config.toml
rope_fraction = 1.0
qk_norm = false
init_std_up = 0.041
beta1 = 0.95
beta2 = 0.95
decay_shape = "linear"
final_lr_fraction = 0.0
MLP neurons of a small language model. Each row is named by its layer, matrix (gate and up: input weights) and neuron, and shows model dimensions 0-191. Each number is 128 + 24 x the weight over its row's rms, rounded and kept within 0 to 255. Numbers have three digits each. A neuron's up and down rows have the sign that makes its largest values positive.
Before each neuron's rows, "fires on" lists the tokens most often at its 100 highest values on Wikipedia text that the model never trained on.

fires on: "end", "am", "et", "ab", "ate"
L8.gate3:126088099121141146159128117147124135157154081126103104113127152120138099159094082144133090153124147134140140139107124139118107146125153157125130063146128117150165084102140115118104117137092084140108142124090144124136118110158132106109139123153162138132067088103128148132160120105118102137165116119137129113140144185132148129094140131148128102124134109132100156084129136142114115121124148144158124107129135096145119161109163137124103141134115164170146130110157150169139158120146128113161147122081067123128207120136146223141148119115091103139118095133106140115137096149086136120
L8.up3:123094116114165112145097106135164146105129195087121134134123145096117169127152071090167100131131133122126142080114118159118113148122114097100109121116110113052131134159154085103135136132167091119132110127104127064121129106114098128117137165124142127156137129142135097160116111110115141118144116165126128110182178149148129142124118163104131115153106117113109126113124123137068115152139086135132138137157135112159089133134159076138133176187112131136096136076113166112088167139160135118146107136091142126120123145098102130143161106117141126153127121130117097137148137137157130137

fires on: "c", " Sch", "ic", "ch", " St.", "is"
L8.gate14:142111091124162139157086106174116144095119126128094121103147149100123129097097112091198158146123132152191152166101126127155147121105121162092152155114093099141162129100115143124110150114086116102132129154121098120127094104119149114124167140142106186111123125134134101102133088130152166119087135111100140135115122111131140104104154130120121100162141132143140150134174096153176158117126141124108126146149108162119138131131108163109099109127154143129138183124122161113116136131101147094165111078173129116170137110114134102135139073087137102135119126136129127140162160111117087165
L8.up14:132130132124121134150101136138122128072096153120097097112107101105099123123095184090155107145124097119121145115155121193137198131137129104107122152109046102112160153139152116080094100105135126121122143129096116121119155162166117103144111053119139169156105140134145118135108137088118114107142157156121139104133103100134151139094115180166120122100127139136136144074143124126156120134130144104115091146153119127131115116117141147149125098145104129146102134138137147109125120109126075185148145103148162124137091150120104151165166121112106144141152140145150114150117121117149173132

fires on: "i", "am", "3", "ise", "ame"
L5.gate569:140111111139129097118143120128115153159141072128094136119155147141130104109129074109120090150139147167125157119113090134169177172111122118105188146126143094125114113143166089132096108144158125154131163204077165106140136131132132140123122117112135108139109145126128134105133119124143142126160150119136096106122135117115173156127131118124150174126135103109084133119148148107136199132112128110125163126187082102105108091155155123127114089112101119154128112065150114113129129104127111116166150171152080135157152119102131169141142139131153143102136087128121103139110120143152126114
L5.up569:133100140116137154128181144134078113149163112154132149102099167135105159120133138116131054121085129132126137128138135145128143160143131105098148162111148156139124090120150068102100081113165142130176142146118109099127129105076117123155162158123151135141153148113113130125109150161119162112147161120140094131115129136148139142124148103141129165150171131119123145135091103119078162150112109133084103148186100123171129114127191132117107135102102154136121109081117119104165105101113152127164162141151141114131118171128132151146111143121140162139086077146153107125103112124133118121

fires on: "\n\n", " sc", "em"
L8.gate723:167101094122119131107133143104148140100119092135128134095145138112122125155123142170130161138158114093166132168119095114121171114136149102090173093166105131138100124097177092128111146139111112096141176130111126139139104149128185148128150138144103130116156172116131129107163146091121135106091167124145186133107136090106116120110142114083124117150116106102109126179151165127140093140150131105167170130114111155120148103106167142114075099164149119094139077135117139181110148120137129113153103136132116134119152126131075117108127120091160104137128150141102119151102143119082137135
L8.up723:152140099107136168127096176120116146103112163102105151091154132143085129129145213154151182142119117076145118079132131146128133159165132124111160127147121158136135128109123135079118144171122126126134143105163144114098157142096137124098135103167130099129089168084150144129141118125088100122101174140104166105120145091102123112040117140099128147131134133095134109111096142141117150106132143100120103146153094140128147088153128112112110137141132114125146125129104115161121141134197127111083134107139123126132123117124138109104121135125140119152118144171126134111176157109111148150

fires on: "en", "o", "ar", "ue"
L8.gate384:160139105154147112112178133148091138117134125150127097169139147121116117162067086122131120141144168135113141140120130123116112144165132114177136143131082120104133126135126140084109094086149152119151157096141128112115072123074132140172094133130080143106100125114118141183148099092114176169133126131093086133094110135115145106114127142141130134123133094096123143155117102164110186096120126096188125138161128146118110075126123142119150108098107161176113139148119148126118091117125117130125119129155120084121142176134170129105100123093174114131141135120151121116104122147111120132
L8.up384:083080123161138127127141185123143139146139151118150147164118116148120109098109112150110093150164160167118118127124152116160108130134139138099076096135124117119152127146093176153169138149112140164122109114126168158110080081099142145173105088131136134126135125114158111099117143111127089104121113138154115123155083127107108119116099104133090161098113131132101121141144103073131162126103135146132121073138114115142099108081138121085114155111200138110148136127134126135104128118130106113129171099171130164159151127141167144096162081123141100125090134134114138135127115106143096156

fires on: " =", " f", "f", " F", " L"
L11.gate386:108147089102161133114128133119133132103145089152119141089159143106122142129124103120126121102128071133139123139091100096100162094124146098115175131128127147139111128181114083143063114128163144137142129108091145124167137136137112104119141091132105187190153109145142127145152154145123152115098109180130114153118099145126133158132173101123127118155136128128107129144134110136120151120153114145176167154127095149162168108110120144087103106145106141083130138156119122148116096136133119152146119109091106101156133109117071145194129170091123122146140139175137128093140160145133145143
L11.up386:075150109147148130135098134108142114096105104128129125130135151088160121133139119132129175135085106129132168099137144113107117140136145123124135097167121138132136142170138120124119157136162147109138152118111152134136128118136155132134137123145115156137129121108175104144121121099086126156128095161154081142146119124116176117117146064177102107113089147072115155150149086165122189126107147123203157161138107118148109138106112144121144104100114098102111078141071179124131098156131096119130083122140124151135129106079134128122090138116125109179125128138121122085126169134149129110

fires on: " sc", " in ", ", "
L11.gate272:188139123139135082076133136102110144093157084165139152117119150112117156124124114166124138168128115191089160129127147075095153110135115079091141093130083110117116087155170166121115112139112091130182147108145131159154085122122135137140118148135103142133158150114097141120122131101127122145159121114117121157119102122125160099139167135136099129125104082131071130124182123126173115133076131148122115128136141157127130115118118165134132106128160099128146165149148170141109109119118154110159134130144165153149127121116121105149175075115138133153085149124136151132147120133153138135
L11.up272:125132137126125126133101090134076117162145134139119149143130190119113134132163133141115163111100150082169162084124136118145120136138119137137137110167144161136099085099155133075071142121119144146192161111157122131142122179111106148118121109141109103121112103126118140145110158104148153192107135133079118075103091087094126123135153133069184166168118100120147108126135114097140149138132143124097130114125089142113188107155111115102141103118104097140147102109117169129067111123149126150119123128121140107123128137113110128129121168162099143131137151117136109116135131113128143136

fires on: " has", " (", "act", "ong", "\"", " but"
L6.gate472:128143139107123116114162114133162181145176125108159074117141131107138153107108109099132128109177116140138125132097119155095114144110115118119177100134163099108092183132109123125115111110181135112102115134150142149163125144126149149155115100114141121151084099127103139112108158115188120081124150126111082127136137154102132109127146134126118142139150111091123131129160156109142127147124137124159165102126077110127123091138140146117148131129139172095090135159164103144146149058118135192141133127124105121112110098113127159138133069121138149123086141136129112132097197162113128117
L6.up472:112151111167090090062145145128118076083127157132121147170111116172133107135121135099109118125145141126085114150121131145101126097106144140162083143145130107163097100141148135151099120143119086113101125119148144044138124089167110126108189147136146186145114107115152128132114112119127130117160093103130158110109130100103146068158146120130156141148113143138156136128126164131109111127152086146147106149143123119099133152139159159142105124109164136169152141123128163138130130143120173134146135156134097111125105152117175157134160101126130176142088120125145115165146091125129126137

fires on: "es", "on", "ers", "et", "s"
L3.gate557:190108096168114177135132138160096093117117107103149111107128122106129153133146164152147116141094191137105164086093133101138150128096124112163114126137124145154098130113146123160116126157158143094167107087131136125138141115128141094157122149120123121094167096115164140158121101104163150118144105134132120109116151183100096134118151103152116155159128126140136123147112141175127139115136135082093174094097110101083160077111137123111117127135145129129093068118137163125132143165104128113100130125119109159145094135130119112138159157141102121153104154130182162111159149148113140144
L3.up557:168133112107131138097141134100132111109157138152112151124143137137080101125154170115103104143097106093125112131122154155120157120137107147161122137098117139126123121107115129166155090142138164144174149104145113123122125122132139170139122118127114129156132114125152119163115134169135107120079148129121133106119146138129131102151134118109095211162140139068096138169117130138123088127143149129091106162098116135124063124172088097123131163091137118103106111126131118119080156133128121102088130090107136108101144180124129153149069129148108111145127124127109162076095177150141175145

fires on: " rel", "ig", "imin", "urr", "sequ", "we"
L7.gate215:117123096149135111098145145175133091140168144159152095144152144139140126141130128131140130102147161165103144099101110175147097142096103121102136134103111126164130096156094066136144114115164095155108098080124170102154101096140139133161121128143147145149128122129148146129182113129119166163155168104110116136135084139117153092119140131113138101189116127134121160150109118128104116152113135100097147112096122111100077087162140134095125157120158117143152130158103172078142095098116109152135126121106147122145190147143129127140146084129123105136087131137103099156157130126094127133
L7.up215:127125120161136129106144084123117115059114134147075146095120119100125108104091129144106166142124131159118155136132155121156141097145138181088137161111128183099137111107144096105126123072129114143127112147184139165114106135135102078138112169155107105085152074184129139081131132088139080085139125121124112098115171125118131154143145147133105100137130118114127134130140139135116128160133095117093129096103102102164166110106147156093124121137132152149128152124130136141145128129075138100128134125125105104123122146140160147126104135113117143149132174080148175111156126126083126136

fires on: " =", "c", "av", "ic", "w", " do"
L8.gate283:130137104160154137148132119155104103111100125143144137130176120105145134098125113152086076109155171130118148142090115097129136145137104113124119114110107086142125155124115137099106159107103111151150170114149145123162103132133141138128139109130065148088119147149116156107132119181154153149134138142147111155113090112108159161128135124145135124133120110142121131171142122103161118099157169116109105103101111163127183084090103101111148145142158120123140112176136171150146135104076132132118106072142167125153136159110164115124113111139136106131134084130133115045179137124103131157
L8.up283:055170105146097048179140144098098147181117115101154126112141119126125132079097140129139160146134097116174155116113124105151159101141097122093150123105160124107132150148121141139110122165136070155114155138119137127124149117129122128106137143099148180132108135139095136137146134104118108139167166113126141123154122127103133125144133104118091111109127139105154108107142112157117146087122139136165100131163132136153109124140121135124162151136168119134181095164121133122119138130137118117097167125159128152161135171127161072127095097127085082194121127144114144136149142119130130144

fires on: "ion", "er", "ation", "-", "ot", "in"
L6.gate417:170107099126127113124129107123142136106115129143102144104104113073173148127116118107112125144180120131147111090110122149192146173135120142137164147094135115161136166142099119125085094144161147112132083118081106091130108112086160119170125135102111121122099130102108126102116119173127138060096113142122114135102135143122089134125116085143100123118105108158130169159137134115141101162119145111107160102119112127125145149161170145084121122110157136072149126159111152127157127138140129184112118125121134119111111142147111173159107142106147118111141119151215103123122139133125136131
L6.up417:121085142154175139125145111094116123121083100138095156104091124138133087161115134150078146104112111127146176109124088139151155190094158107087142112087106137160151147147109095109144121157109135157099110135143094094136123117142147146124109080131119118069110122129137145128162120148139118117114127168115166064110094100140115114112122143161148162108144126152116165157128146130135132104141109134127105116100075140127158118149085098109115109126155155124106120166146138132122114138122111129130120097128157091114152149153100116123116140140129069155100170113160150173130105088152129131

fires on: " son", "ry", " daughter", " brother", "3", "i"
L3.gate201:125152116139084136122127099159139121155134104147155131152106122120140112123160140142096127148072169128121118160105101105180162170160142108094180158102135131147135131139153088147119109118139106129109135122108128129135196102107078134155141125119075120118104087117148125079151142135115145086106125145125076139178154105115123093121121120135126131085119134120156142136087155097166151139169136134140121128178152110141134094188111166103114175132091113131124158084123099120113122099124101167125171136117115138126136146128161119136126139125133086144151114146126086152139116121165129113
L3.up201:138133134107128132109130155199099137142100139144099135103107109144116120134093154140116122133119182090135168109125161111135109130088158125123143094142124119109113106122125051141132091131123096141111119155131112139118140146065094091116161094177155112114157124111103129121164151116131146149102111118099150139142121138141098098092129148157156120171106110162133144154139140093118101172137163149119100140154114135123128131146104138096149150169159160133152146120130116120117151120147069192116130131104126140120090182151142116121069107109087119134105164122150100147134161122113147137

fires on: "om", " sign", "v", " part", "ar", "bour"
L8.gate721:081109123098145141164139197123159127137140101155107117117111097117147146117152132113141138096110116138116112149160084147140131095128122115095129095135134115163155128167118126133129112144129128095140162120139111145139127128161102138122166153135155149156149110098113120129159121132074156141102132141110144130170152133124093174100128172121157099171138136119144079144108099130149144075108130110099097099135121170119080132163167140116057160098136126120139135139135096145091127111131192145141153152170099143116126132140142094107159105112150120136099138147098101123101160163094117168
L8.up721:124107116138112122136124163142157112118165125153137082107065134113096142091148102134121112149122109122161121114126161150145099110047111149092128125170175124117134125156117128093130131123099148147122111151191118153128159142133131121143104174113131143159148102112126209134131120152127112114127150154128141152119109118131097134097131079124143122096114152118125108106124157099169126116089158135093136102109142116167165158178103110172103142120147096094114119129110138120136121171156155174137113129179130133112106135117149182117130128148097130097112148094146143173122123144131122135

fires on: "-", "v", "K", "r", "in"
L6.gate26:132139114084091129096176138110140140136179102115123151125172182115079129113094130140110117116131148170168157095121110136137143115128129136115149133112115166100148150126119139088137131116118098117123143112118132141103114117103160141131149139118106133149085162114146130105119114148128150131123160154093068142125105151085122157121155125122137147120132118188131118118160116139125123164088179135078163099122111141103119182154137119098128138115161150057131116133145133127127145136107165131157118119098130156109108172121122126125085113145124154055142167133165116117119138076148165142
L6.up26:160159128114144115157115130095152108102088129159113122154120110093141159098117134108090134095163140115080110066130124125147115129122096139150151152121151119136149132118119148117116092112142118165117165151121165133136126156151154143119142136130118109077084161109141153135163115139186136169125125139110114116123133122132125158156138102094144155090115098099169110152132120122162076145127152157110111112104115129155098129142133085091163155157108129122129077177146132107118096138092087129135085109110118149087124110129134106136116140122107097153148143083196118119173135134085152113

fires on: " ", "c", "a "
L10.gate539:128151129136118126147141136105131170120158089168119147152123137164153133071115107093103154111119166136108157143123119123127150165110123158148172109119128108146117116092101151159086149079104121112157157098185131184106067136169136148151118145120093139133102141128112172121094142116113153134106121137126133154141098139112104149145149115145157132129111135118084107154140115139135142122147144158094106140140099139123185142136161099120086084122124158137099149180111112142087117152152113099159151133124149128133112103117105128119154086093129125132095080137151150171148149153150108167
L10.up539:122157168125138120133108108116146121159123117116126049153146118095116120118101140135099112129164088149138114132115129139126133087168137064114149102151155119115150098124145147149117144117122093127094105103079135138154094175132148131145106109081124135149099117104110131135152133115135127153148174130111101100167088108135124141083157145113133105140138117153158193109151108129143038083163140127125141142136097152144112163136137139111155127143120081129161127096145141138149119094111159133163111108094112128122139153090163132109094090145100115110128150116135145097134104123128165124

fires on: "1"
L11.gate431:149143133117148129168157134121102097133126107137159100153131111134118162142111138146122145157110116102136138111091111093116144116176110113152138130148124112144132124075140152116102119089158163144066123138148179103160094130136135103148100130193131092181143124129109127095139097139125137113115124140059147109102123090103132150100151093108102133125113140143163108132141132136116102055175154130115143113146132124097133136137110094117100101140104098115153129110122137119125146138162112134103148146091148121106122100111182105131158138134111160124101129162188123095144166135129122195
L11.up431:130093146160137140123104125110085144118175094155144100106151122083139130094066134116133121118138113110121152151114146135122124126153168157114096095079078109151100133153108148156146126166096139131131172108105165165139097155116146098151172133095152131111151120120191129132121097153149128124116137110154125137124150151146126113149121142096154112083108145143147148130166148136123129086090112104134108102087072137143147125131111128077107099141150127131123128130139175127111134120154109114132125078148125099124180131115131112134148159175148079181121087147116148149148155119116109126

fires on: "ert", "am", "ol", "on", "ur", "um"
L7.gate497:166135101133091144141178115127104117096154144149119123126175154095131120112131139139166131128068103105097099116151120121129105123142138137132156063120093143140111126136151081118134174145111115104124123074111104125132092125079128139158166115129117147137082157124156150088120127113109162084111171090134102163133150120104109129099121166123120112111148140121157134150144165113168118108110124073137109127115135151138108129124177190105117127121133122082121143154124140108110115121169121136131138133135150165153129132100134099130142134086166154099114083149094169186138120144121117132
L7.up497:126105127145121112102135137100141099138178169170176125102141154123117120150094168136141114137144113141114125182104177126112125116109128123160099158132108113114109137126113105142128084134124187124066121179142150128135133117141112135103091145153143142130087101128113093040134100114117158176106151131128116093117108129110137102201137120104098100178127119110116136120110113129123125139139093139125122139098132157146127149150166076127122118128145135108101115143149116122122111126104190145114102149115126161142129120130110103120151117198147105141145133094126132116127138124101075138

fires on: "ul", "ut", "le", "it", "uel", "al"
L3.gate685:129135090103092206135141096172135135170143131150083115115173161131156092140100092140169114145169162160132139115102144074137112108118135177114112173111137163137134140133143177109138120130116132103106144131117170126143128133090122120108116143061128145138151100092110098107128067158114139135101119107118120159144125150080100099154132118169118108108120129130149158125074149123167138146108136120086132128140155094089119119115138116130145103095092127155162129116127109137150079126114135098106152117115110129115106126128128145150135126088156132170123117145147100128146123163131111131
L3.up685:126126131111106123078132108144155144127131126177153117151102138158094170125097143122135105131102168105130085089121167110136131124074140127072130119139121116101127114125173147118123126141109096118127126149163146083126127087131125100166132141167155161136166150102164127106129128150094123122118167147152119128138125167154151130159143126122110163129124111129131152101099127143173170131165109166146124103172142149094103119114126099097095098112098124134132050139116121144099094164120171120130147063105155120138144118129145080109150130156114141140136120112102143109150101136182133152

fires on: "le", "er", " e", "ille", "e", "ier"
L5.gate599:122126092128127123163077144082124104097125099148127144101131139077147137154127165126124129159136146129139136096137119113119118128126147128146145161127139125144141092104128125170143140119101140172121127116116135141151078104123102164154147118160082096148146128150134139113102098167117122110101131121116177133120148121131138098101134071073095167126115105136146131173108105121137082173134107126064102115183124182140118125093174159082117079111086134131186131134123109094155146135110128121109157092140112105135156139136133148149124100138097167139139142126142155140127163096131117138
L5.up599:156129137152140123112128120151109143115149113161110134131118113109123133133149119157161139135111146115126097136127163091198122137105095149125148142126162086168117117138087115130144167094173171119146136153112129144134135141134155135167152113087100101112117124118174161091094107123142158108149108114152113096159156131141146112078161100059184136121091103117113106101141122099126118149111171131171122116146137100116112103110095075144135096159134124135142136145119123131092097134108153119111125126089114083100176114125154147152149122152169110088100104138135156087146121105091118122

fires on: " of", "ar", "ov", "o", "and", "th"
L3.gate155:113080079123136114131157132145166100142169108161155101161122177097101107099136120141110164139111114135159176099108160131132122119154125137141108126136147097160089188171099117115105119081134104070094157098091136129127111096140152127145145146106133120144137123086120110139145094131140145099121102123136093177123098180125111090076124145175110121140115111134145141118094130133115142135118172121111113136116133133110130094112135144104167131151131162151113124114161146164094124123120152106165147138139146102162144132127152095139127087105162097156119098105168100098128162136131112121
L3.up155:148142132150102111166158153095130105129135140131168104104168134094150122152156123161105129122132124124105172162096136139122114192126130109096122109176138091125110134148089118121133175111110149102118136125101121116118134141146128094122132146134132071144128098154067146107142091155116145073124164157123156117182140107129183135121145161110110106098124131142110130102107167135170153123086125095118080128136132162151119123113149089088133167121167149116123120125123111121143135105096121123187158141143087158114145106099156177163139108104131153137131115114127156106132116129090110142

fires on: "\n\n", "″N ", "°N ", " | W ", " how", "–"
L7.gate231:127093096125115117144135090126085096116121167154096107115149152121127148157171123125129127112142133131138083167102133151137184099077119135134147164186109134104113106142141107120116195088165124075117131069106158145147128128123129115151137077126150149114097125126122123121130146137128111098108150122119146102163105108135130113159136101123126121140104124147109159157138144110150111153152134123171154122106125084152143111099122089108159138180127116112134123183125084107130092120102144135177156147132085111122144103135114122147125134081157164136124121191135133140095113093121100135
L7.up231:095115107121080196169179178135129159115134144155155122104148079136139105169128086154125159110124127141077134113124117115059120132138139154127135132127080121144157181157105127148128119125138121135116132135108138151142151148164141145097136089146138121135108152131094133149140138157132126096153133140096123148127101115116123093096134100143102109142145124089068083129109091099106133129112148138145121155160120149140110120129068137140126103136123125152126152142158095117136117186140134105126134125179140079137137078125137105172114130116121110109142104147096116096151083151141150131

fires on: "al", "le", "ce", "led", "ille", "ry"
L5.gate162:108130098129144099158126137096118115144154133158130148109116147133104092127127077113134111162168147165076167102120140122138129171178111133107077168117136178137146116109172088121122128070163126153106130145112094117131096090127122102138132136101118104146140110145167130092104116157151125128088127126116152125144148109117151093149143146142114100092112111129132114097105160175141115114138149141082119131148160112089138161119161145095138101133134104154168131095166098147130112121095144142139167135134118104178123160097128182123153108120152122121122094154162157082127149117161124130
L5.up162:125122110146130117147111140145117111158164126158148138148143151148080103141138109148102172163120177138114133117103116119169120135171139171081140120117113149111132102158140113141129158110107099120130151093164123109169100137128145071125098140116137116129134143094138113096158144122123147116121155122122089094180118135118158197166108130133152139117112147113137119121110136085114152122118150171097169108127104098116128150119112132152142096166134135141127183150153069153137094137097144090126178140100104096133132103149100153158102126105093108090104097081120129141135100096111150111

fires on: " f", "f", "n", "-f"
L10.gate4:165138082100126083126129150162153133153140117098113090119152178129109169168123099108145151103139106145119134117106128124115149111075134160113136154154101144143122129097119141115128153138121133076064126083122142110141111130130084120113099137135099188134096158145137136122121110170137159129169166120124118089137157153131113195133142140153108134160113110157143142160112131120130105109126133174149116132112121099132149124167145157107128153144131150091115126147122141109116112121091137131121149108085102094148109099127114209113126102132119134151176114129158121144126160129063130145
L10.up4:101152124137159165115119119177121088097095107150128084126145105084131144126101119124145107147149109134138101165110102125108130104146125122136148140084106130134107172116111156147103103124108170147109132154111145093114141136114126163176116183096123165093129093111148114159089134092170145105150132104140147137075101120144115135139129078120112146128095135124125170151116131127171148141101161097167162129087122153141154154102132159157093111117090087090089101134135168158110129151114100134146126098145135158118107166106143135121140150177155121131104131075110115107142109120125119128

fires on: " ", " of "
L10.gate545:154153156114122107134157124131100109153103094123080083151108136102139142109156136163134150136154152114129166119089122104125130134149149155126157102128141106121121146139069125121092146124129124115121094082122150147154108139120140140138113129086083133145079122135142143148134115114100073122144135126120175138117087087109092141120143158116124124146173088154069122147139109114095097129150154137129103113161110141135138150116103164082118147093132159087130152146130114111104097160170133115153158103125108151097134092147094122196108133101109149122163110165142134149171131124106179133
L10.up545:134146138167138117094157128107165123145140137111149140172123125136139117076155123184110138120101137136138116112115128107106107128152165132099146102155150092123102144182121090150126177122173134089116122115173114129133147118089139156148089097094099141147133166139151174157153128121059142117147205147126126120115110107140113168107154113124150107082158099117123134165096137145102126117121144115156082137136125102096131180165129154117103097150113127132141112114085111141149124142110109134106115123072144153121168128115108158140093136117114120110115114155086126149118093129132120125

fires on: "ed", "als", "ors", "ans", "ater", "il"
L5.gate227:125140091118116126155094094142091104157189106126144150143133139077134089135117165115143115130115138099128137134105144105146109155089164103137116150150098166113130119167128155131132144166139164091071147100134147119141127123168146128145118156139122140091138118091094119117137136144143155122076129150094141113098116093121075124168160153138100127087133112124141117148133115103131084111124103087159152130126166131139145110141123116112133115112133125154131106110188087110149119129171153091080122088137108155155126115091115109134140073128152073134149145137128135087146159127158114161
L5.up227:119144137102161120122126155109112157154140159136111114131138159119118127135145145157095103043109121110125122141116098103111099139119108137145131130132088098170108136139116117151147125109099164128132127102160116093156123151119107136096138148105106089137112116118138136128203142109151166110130118141147113140144069127158153118151105114095125104135122134154130093115146134081112131117126153114141079144155147149128134101159137131142142124113146065176133138137116123106124087082092119106082109097131131158157164101143097154131163101114096138127137098109123142139164185092145199118

fires on: "es", "ess", "s", "ry", "- Authority"
L3.gate642:183110124146122152129148136107169166117135111140114113146157160106136126126174093150112092101096174137141181111111142122113126115140124100113133171103193103119103151163173083161121095157090113109138165132099140103126125115149115124205141146140120121119186154125133129129097118125150068120120131101130150143131132154076112093109145135130117144146125100139145124138131141180126138109151126114120187100148114114099157117127104138098134129150123104121150120086170174150117114134132103149151113142140134131123101152092136126110073139136124144119129127161143131169122166113157151132
L3.up642:132165115106088136088135122114135142125155130100159170135105123162136122130107118158136134162144129130111130114123096091109119181098126081107127089120146129154139097126134114130162130115147142092084116107110120119133094088128106108120093141160156097137159094180148143124115162181138153105129142122191117126151096125142127090155149107150106146128150117142159131108157143118143137169109118169117155142115129118088120126121089141115110089124188134132126089168119095109132130134140136148131093104100148108143086171122139138170152092154119116100147125105136168150102149144199097143

fires on: "1", " S", "im", " conn", "R"
L11.gate287:117125137133129160153117150149119094125173098101148125130111154122120126119134105184096172121173133120111109132120086127162099108150120122138132115136140113154124098083126126109100149092119120131104116125092105116152142182123137100108120140093075163153208123153112156109151091129133104123097150157119157133090147137152133150078130119153123088127131151148139152123102207100114103092130153119115091119103121149092129126140129172162106147112134171135140078122125080158140102103130125120161143155128140094134160169099141132106119141136118154134160105149153131108143114157111135153
L11.up287:129131183144104166133135108149061116107118130097145132095151091119113127140145125107121126126132099141146148119147088145148145137153121142147105133130106125147131166121092126163150095091137165156125063077125154130127169140067078113123156127102152140132115117120150144130150115125105124116108129094125136126131092114162150128185112082126150112173170150113126136106125113115134175115146154067138103121115097146148112137167085136099159148096123130097101138083134143097106128118172120119157098137131113156118165131126156128164124154152135108103158127105190149121145124113109135129

fires on: "um", "id", "ile", "un", "ur", "aph"
L5.gate91:095108080080142152160119111138141150119167119166134086097149185164140118111100109111185129141104151128105096077114184133127130112096128138116132110133134116111111157155107114111120148137106106086133149089148092126124084089123133108119129149164132128154138122125123139110133113119099150162106099113085133154116117120048096096134142116144098125105171134110154127092132187146188109110132130128161157139125129149112125154135149116146117149135148125084157135179154095135134105137161133117148093097134146148139138135106121164123183119135142154090129129126128134132129159159126120131
L5.up91:113091144116131081146123097120091143138138149160110109134169143157144092114110112112140090080148156131090152101128121079129125131122138146099131094138141163113134141166148129147118146144094146153141129101148151115153102143170137140071106113089126131086187140118102123166153116131140154164144130109098149121117143088117106128138139116137137120168124125092117160141111138145125128144130139103134163134107100166098114124138147087170104094102123144122085111122125095125157157130157126084088106146149128182121134100155174141166116144144117135153098169094161156103110087180118108140

fires on: "or", "il", "als", "ed", "é", "at"
L5.gate660:173123084091163116151101076117125106158155127111090130114194116129119152165164118150108107096132094087116123129109103085150136119154142117093170136182098110144171137147157101140144134139169133109117157106113123141113134108172094121105085113119125145118121169102093140151129105142124154116111100115137156118134142106161129126157152149122090127158138137143121151162127116130105098118124119134141120125143154172126131117098151095150109117135119111094113143138144137153126144160128171126096108126112108158131146140126109154125127126108186136145169123180111140077086117118114138203
L5.up660:148161125077114136114118138125168137140167092131148130077154128158144124101171160140124110127124129107091119107131096102120120181129101157151132089097125094136115133120101174104141104098125128114144110084150097125112151171180099181104081159100119099160124105128111167154128130147123148114142160135124122146136102161131100122143111098142094181144114154091172137136172108136150110123170133081107134129141134120134133092157098095107138130081111133128152118093137121117092129152105155120105107115122123100136142128144095163147165157122148132123168126124125134099139142169085163123

fires on: " ", "rea", "- ", " of"
L10.gate630:098132125148158145124136173123133176163141125159123083148080120113128133104107113133154177112132123088122153088091139132131122150124169140112158144134111101142144111145115130127081187101154141117071114083115142107141108132109132118150135148130139149131107160112177146116123110114101093144115144104130129136159076143127136155075177128135144135161119076119107137127152113145133135123141170118112123155194087138128132132122148163097133153111130136124137171115125122099117086122155168064158103102115136120103166126122145159133119099121134165133140126168181131144156108127128159128
L10.up630:144148113110140143150164117115125153115123111126140135192074115113163121118119138142160111157134101148094167101106117122126140178147159119095123161088116130158135122149127139086128154107137172101107147105147133119133096102144115122153142110137151128119098148114127142149129128104148166138127176155127098133179157148149100117102179120150162140127131100077131096129133150128121110108139108122065138184171138109149137163120145126115186101124145107136076137080122140120134092134101134068147104117141124114085113116093107159113136125138102101114125117140133170113122123127130137065

fires on: "C", "c", "-C", "inc", "ric"
L8.gate55:112118115123145157119131152142121110139153085173126090151115138072095119128083114115137149122130142128109106110100140180085107147129119161143132142122126118122181141098101126130145125142132161083110132111142140133159122117152167121140135116166090167105068091136149160085107108102105136183115165144114116117134088126106126112133150089136096138175113124171120138157150112126129128116123168145153114130115070099182126099095086155092098120133133150176127109145126115099119132096125096111193125107142109103099144136144126154150135143172109143118101110131151107123130142134140153156
L8.up55:127142122121139101130121125109141112152138104157096154149101141048120136114102096151170123124149135128110115141107105149115115133151131132140103093122143116124150141115115133151103115120116110133125125109103140112109140111208171159117106156129116173126122097104150163122141124040138150153116148147181130162161089165123131136144192124142116143121168111150124104167163143123118140124140163158134138168077119122124129132155108121164129098108156078148146104135122168130137113133128137112163137094101116134104107163110125146078148087108085146091114090116106150136132149148126150128